{
  "d_model": 192,
  "n_head": 2,
  "vocab_size": 3223,
  "attn_scale": 0.125,
  "bias": "all",
  "init": "trunc",
  "init_std_qkv": 0.0273,
  "init_std_up": 0.0273,
  "lr_mult_o": 2.0,
  "grad_clip": 1.0,
  "warmup_steps": 200,
  "schedule": "wsd",
  "decay_shape": "linear",
  "train_tokens": 303000000,
  "dataset": "wikipedia_en"
}
MLP neurons of a small language model. Each row is named by its layer, matrix (up: input weights) and neuron, and shows model dimensions 16-143. Each number is 128 + 32 x the weight over its row's rms, rounded and kept within 0 to 255.
After each neuron's rows, "fires after" lists the tokens most often just before its 100 highest values on Wikipedia text that the model never trained on.

L8.up21 [120  98 137 108 165 116 145 116 101 124 162 136 141  86 172  67 156 113 124  98 184 150 107  96 100 108 127 143 146 149 121  86 181 145  81  59 122 161 134 120 120 189 182 151 136 134 114 116 124 106  95  77 134 165 115 127 149 119  54 138 116 125 164  88 136 125 177 100 132 124  93 155 177 121 112 112 125 150 134  87 122 113 160 150 109  33 119 127 120 152 140 133 183 177  95 102 101 110 159 124 150 123 161 173 148 149 156 126 139 112 136 124 164  94 131 173  88 195 120 169 106 127 137 171 173  74 126 124]
fires after: " L", " D", "d", "D", " F"

L4.up700 [ 97 148 110  78  92 109  75 123 116 196 148  86  93  75 103 142 102 200 117 177 159 116  73 151 115 126 152 164 192 170 120 135  86 174 157 152 151 157 146 146 143 137 105  73  98 104 130 154 107 125 135 154 100 123 137 141 173 114  86  86 153 145  69 118 177  82 165 145 144  60 112 133 150 117  79  77 151  88 122 123  93  94 131 162 133  92 179  67 161 162 135 163 119  87 147 124 156 148 109 101 161 141 149 130 163  97 147  70 175 109 125 213 132 166 150 159  87 158  96 130 140 136 126  64 169 115  70 109]
fires after: " Y", " X", " J", " K", "ay"

L8.up361 [ 91 115 106 180 123 122 117 188  73 127 170  96 111 124 156  91 141 129 119  65  94 109 168 132 121 158 157 168 153 108 122 172 100 112  92 149 142  98 128 157 154  99 149  81 150 163 165 112 124  57 142 155 114  75 147 141 139 118 165 163 102 163 152  65 113 145  70 158 138 158 130 132 110 134  89 151 108 127 169 173 119 115  72 137  77 122 110 128 122  99 139 114  94 144  90 159  93 112 116 130 121 134 168  97 118 200 112  91 204 114 111  85 133 147 104 174 162  97 160  87  94 116 123 150 215 116 135 193]
fires after: " T", " V", "10", " dep", " t", " met"

L4.up505 [110 168 155 157 125 112 149 129 129 155 115 106 106  72  91  77 145  81  82  87 110 185 146 115 139 196 128 189 120 120 135  95 117 112 123 154 110 124 146 165 173 171 128 120 126  92 117 162 157 148 131 155 194 108 104 172 133 105  79 107 106 210 166  77 142  98 112 116  77 177 148 105  95 210 100 109 131 123 102 144 122 189 130 134 131 156 123 137 166 138  73 131 148 118 167 197 147 124 133 133 102 100 126 103  82 189 105 117 153 137  95 101 155 127 171 129  94 136 147 149  80 180 119  90  95 118 140 123]
fires after: " sub", " inter", "(", " Sub", "ir"

L9.up758 [163 186 131 139 152 107 164 178 120 143 127  90 121  86 127 155 109 158  34 135 122  79 141 161 161 119 190  87  66 125 116  90 113 117 119 127 119  74 137 164 140 151 153 123  80 155 131 153 110 134 116 129 174 151 118 106 134 142  80 129 181 101 121  61 113 152  96  88 140  81 162  58 178  95  52  80  99 203 163 125 123 152 101 177 134 161 161  80 138 113 132 118 140 140 133 130 102 101 172  84 109 103 112 147 167  80 178  70  95 101 171  81 115 147 150 140 115 133 164 111 182  98  95 167 119 148 110  89]
fires after: "a", " Ro", "h", "ir", "i", "o"

L10.up62 [ 58 136 105 102 195 132  69 137 155 130 151 132 126 147 106 140 121 126 163 140 157 160 139 163 102  89 137 146 128 125 135 149 117 157  72 175  92 181 105 101 151 142 142 118 132 126 126 150 108 131 218 112 165  92 168 138 128 152 180  81  94 124 135 117  63 108 105  95 116 134 116 105 135 152 144 156 150 129 128 168 182 150 168 165 125 164 172 139 153 128  74  61 152 138 210 134 182 101 150  90  92 102  79 144 125 143 134  78 140  81 133  99 120  78  87  52 116 112 106 176  99 114 134 126 145 113 150  99]
fires after: "o", " Bro", "ro", "le", " se"

L10.up436 [ 92  74 121 117 115 155 157 178 130 157  91 188 133 144 169 152 177 109  79 176 140 149 106 176  87 163 145 155 120  72  82 184 117 131 178 167 125 133  75 202 195 144 160 103 132 141 132 112 126 104 128  94 113  78  91 128 148 138 186 184 119 166  58  96 144 170 196 124 152 131 116 118 196 109 130 101  93 100 114 148  96 142 156  90 146 152 119  80  97 167  81 121  90 136 122  69 116 151 139  83  98 127 105 135 121  93 138 127 138 184 159  92 141  57 191 180 135  94 126  83 124 131 163 147 102 117 101 145]
fires after: " U", " N", "18", " United", " to"

L5.up508 [233 123 103 160 209 160 118 150 138 151 158 155 119 151 137 163 153 165 158  93  95 141 141 125 104 174 200 177 146  78 111 132 133 142 145 121 196 115 103 142 127  89 136 128  99 105 120 138 118 108 128 158 108 102 120 167  80 146 118  60 134 177 214 127 116 132  94 106 138 161 161 153 158 141 119 128 118  78 115 169 123 140 188 111 103 108 154 158 105  97 100 146 102 143  88 111 141 138 145 103 185  56  79 176 156 103 142  88 153 112 161 104  63 120 138  33 140 129  95 108 107  96 103 108 143 137 142 119]
fires after: " the", " ar", " Ar", " im"

L5.up134 [143 138 156 133 116 160 174 188 148 156 134 108 164 121  96 120 117 174 111  92 136 143  64 123 136 122 162 106 141 150 127 153 149 148 178 161 145  92 149 138  79 200 128 170  82 185  73 162  81 151  82 115 133 142 130 126 132 133 155  86 145 131 153 173 118 128 118 159  84 143 104 120 125 159 124  42 145  96 192  93 140 135  96 147 107 126  90 176 107  85 122 121 194 179 146 136 134 149 129 186 116 194 190  91 108 118  75 156 144 168  67 160 158  93 137 164 182 135 120 131  94 102 130  95 130 163 154 152]
fires after: " (", " ", ".S", " H", " an"

L5.up598 [ 61 138  94 157 141 152 120 117  92 201 120 100 140 137 114 124 115  92 173 102 172  78 128 125 115 126 141 118  62 126 150 163 127 136  78 137  58 124 163 111 115 120 123 130 113 124 145  87  99 147 169 140 143 105 207 156 130  90 128 146 130 189 136 122 104 158 119 128 187  91  66 193  60 137  86  82 118 127 203  55 147 141 148 134 111 126 166  81 173 147 198 133 143 176 125 161 107  93 114 187 150 119 113 138 130 140  62 132  93 138 139 111 175 112 144 162  96 116 128 112 102 144  59 141 183 166 134 147]
fires after: ":", ",", ".", " −", " +"

L4.up289 [ 98  86 134  94 112  99 140 166 103 171 116 161 162 151 179 145  79  87  91 129 104 115 118 171 146 143 165 137  94 175 151 157 113  70 132 186 170 158  87 148 202 122 110 111 150 122 130 208 132 134 119 110 134 115 117 118 117  91 157 137  75  87 144 145  85 121  95 121 134 111 173 112 116 113 199 162  86 137 139 104 117  58  98 112  96 141 100 158  99  80 128  93  80 144 130  88 145 188 169 176 110 127 151 152  98 133 120 129 172 177 101  85 179 123 172 113  69  93 110 103  98  78 144 127 174 134 153 135]
fires after: " inter", " cons", " cont", " ex", " result"

L8.up238 [176  78 138 136 119 101 102 172 101  71 128 161 141 133 102  95 106 137 139 151  91  85  95 175 162 122 153 115 151 122 161  98 178 151  91 138 123  95 103 141 153 112 125  98 186  76 102 106 176 110 103 109 196 144 146 151 171 172 120 109 110 108 108 109 141  75  99 175  79 116 130 135 141 162 141 104 174 180 119 128 159 131 159  52 145 140 150 185  43 192 143 175 156 134 136 112 103  99  89  78 129 181 128  99  78 103 144 149 134 130 113 158 140 135 129 110 100  80  46 110 142  97  98 145 132  93 143 130]
fires after: " ex", " c", "-", " im", " Ex", "c"

L6.up233 [146 134 148 151 132 120 154 135 139 133 118 102 114 122 110 138 169 124 167  85 141 131 158 116 132 172  50  99  98 119 109 149 125 102 131 140 132 130 165 169 130 132 108 145 147  72  61 166  88 128 126 106 139  79 133 103 121 148 146 100 124 148  47 159 122 112 158 156  95 186 137 140  89 132 101  89 104 111 122 129  91 184  70 138  67 135 159 180 120 157 148 157 119 110 156 128 128  99 125 127  77 174 173 115 109 150 139  65 120 129 111  98 109 116 115 166 158 123  74 239 156 124  98 152 103  99 180 139]
fires after: " G", " N", "ü", "u"

L9.up503 [112 148  96 108  93 137 137 171 173 128 220 143 166 138  91 125 155 139  56 116 113 135 171 154 124 141  64 146 138  90 107 169 207 146  75 167 109  75  74 143  81 155 157 118  93  87 109 153 156  82 152 130 118 137 129  69  94 109  84 163  72  93 162 102 111 159 106 146 100 105 163 189 142 159 110  85 151 141 152 181 142 119 164 155 111 124 111 125 117 154  91 155  99 138 140 203 137 141  81 109 109 124 152 155 120 157 146 105 151 151 105 135 151  80 101 138 111 132 128 115 123 156 131  91 105 109 135 111]
fires after: " H", " I", " h", " Ch", "Ch", "h"

L10.up692 [139 136  96 154 175 190 116  75 133 143 121 135 151 133 134  88 130 188  93 163  95 161 126 101 142 174 118 115  87 154 180 197 147 124 111 167 165 152 129  83 115 105 172 108 102 107 140 122  99  71 144 142 133  73 159 156 182 127 122 113 109 135  91 155 119 206 136 156 160 136 125  65 137 149 121 164 112 115 132  91 106 161 186  77  25 127 101 138  82 169  82 126 131 108 102  96 113 103 148 179 148 122 143 125  80 140 171 128 167  96 111 104  80 114 104 127 139 159 137  67  95 172  86  90  92 122 196  59]
fires after: "20", "19", " football"

L9.up617 [166  91 105 112 123 146 176 100  89 160 116 125 160 146 141 125 151 105 156  49  98 108 122 102 144 160 120 198 130  97 118 123 147  81 110  91 157  92 107 120 135  96 110 157 128  97  80  76 154 123 111 110 164 130 185 123 141 140 131 133 118 198 206 162 119 143  98 112 147 149 147 101 170 109  93 122 116 138  78 112 157 143 104  95 108 166 140 139  94  87 136 145 165  57 141 154 111 105 132 157 232 139  84 124  76 136 131 105 113 155 171 120 145 112  52 160 141 120 146 109 124 173 154 112 149 118 111 130]
fires after: " B", "20", "other", "ost", "b"

L10.up234 [204 156  82 114 152 122  98 135  91 176 114 116 114 153 110 144 122 136 137 118  99 119 111 121 157  99 153 173 138 152 120 149 141  97  94 118 143 209 113  85  87 118 169  66  85 181  60 198  93 118 154 161 140 172 126 166 128 124 138 167 204  96 146 133 162 137  98 136 116 138  95 125 100  87 134 119 151 193 108 164  95 124 171 104 184 108  94 136 128 160 120 136 160 116 139 116  94 108 138 123 117 154 117 175 122 133  97 162 192 141 130 219 141 107 135 105  86 133 132 105 165 133 146 158 171 125  69 196]
fires after: ".", "ome", "istrict", " The", "age", "ty"

L10.up714 [121  82 164 111 127 190 109 235 128 153 120 110 114 157 102 134 116  80  86  88 155  86 135 124 146 129 116 170 164 101 100 116 142  61 162 112  70 139  90 119 129 167  81 169 112 126 189 123 143 152 149 133 133 182  74 131 105 128 153 181 135 135 117 106 135 122 145  97 172 169 121 116 127 121  78  91 124 143 134 100 135 162 113 158 121  96 143 146 169 151  87 109 101  65  59 148 152 150 163  75 138 161 141  99  82  97 121 166 113 155  84  83 104  92 106 102 149 100 164 106 121 102 108 119 116 123 122 127]
fires after: " |\n", " (", "\n", "el", " f"

L6.up469 [158 132 135 114 141  79 173 147 111 126  95 109 144  87 168  98 115 148 104 148 155  87 139 142 131  96 161 137 118 132 181 184 169 112 121 165  61 117 187 129 162 160 131 119  20 111 159 114 126 149 146 149 139  94 135 127 113 115  60 138 100  74 110 116 131  84 148 160 111 151 135 130 172 107 112 164 156 159 117 147 146 142 144 129 151 118 176 122  87 104 106 107 126  93  99 137 166 140 157  94 118 160 148 136  86 107 164  92 112 117  93  38  78 151 167 140 207 146  66 163 132 108  68 113  68 120 160 189]
fires after: " C", " c", "c", " Cal", "C", " as"

L9.up591 [118  64 115 118  42 143 168  98 108 146 117 149 157 148 107 137 153 117 154 137 121  83  95 162 144 110 142 174 164 125  98  58 133 116 149 129 146 173 197 189 130 153 155 171  81 106  99 141 172 127 105 133  96 104 108 150 125 128  65 100 145 168 111 145 131  83 164 111 198 152 148 160 156 147 148  96 114 146 134  62 147 168  92  83 133 126  95  92 158 129 153 109 126 124 153 128 150  81 123 180 165  59 204 183 189  90 151 120 135  70  97 100 145 115 121 120  96 141  59 106 114  82  99 122 128 158 111 140]
fires after: " U", " the", " San", ".S", " En", " United"

L4.up668 [127 159 110 140 105 150 154 167 101 105  98  87  87 165 118 127 155 100 134 144 185 125 163 153 117 118 173 148  57 118 130 130 146 188 179 156  48 169 124 124 167 126 125 144 125 121 127 144 107 118 137  82 200 116  97  98 106 121 144 146 132 142  81  94 109 102 138 124  76 118 122 141 131 102 133  97 162  94 115 189 147  59 151 162 140 114 193 114 109 190 197 177 113  94 131 147 140 126 127 175 152 145 150  65  84 149 103 191 106 113  83  75 155 138 181 125 100 136 101  83 155 113 135 122 109  91  92 140]
fires after: "D", " D", " o", " d", " ac"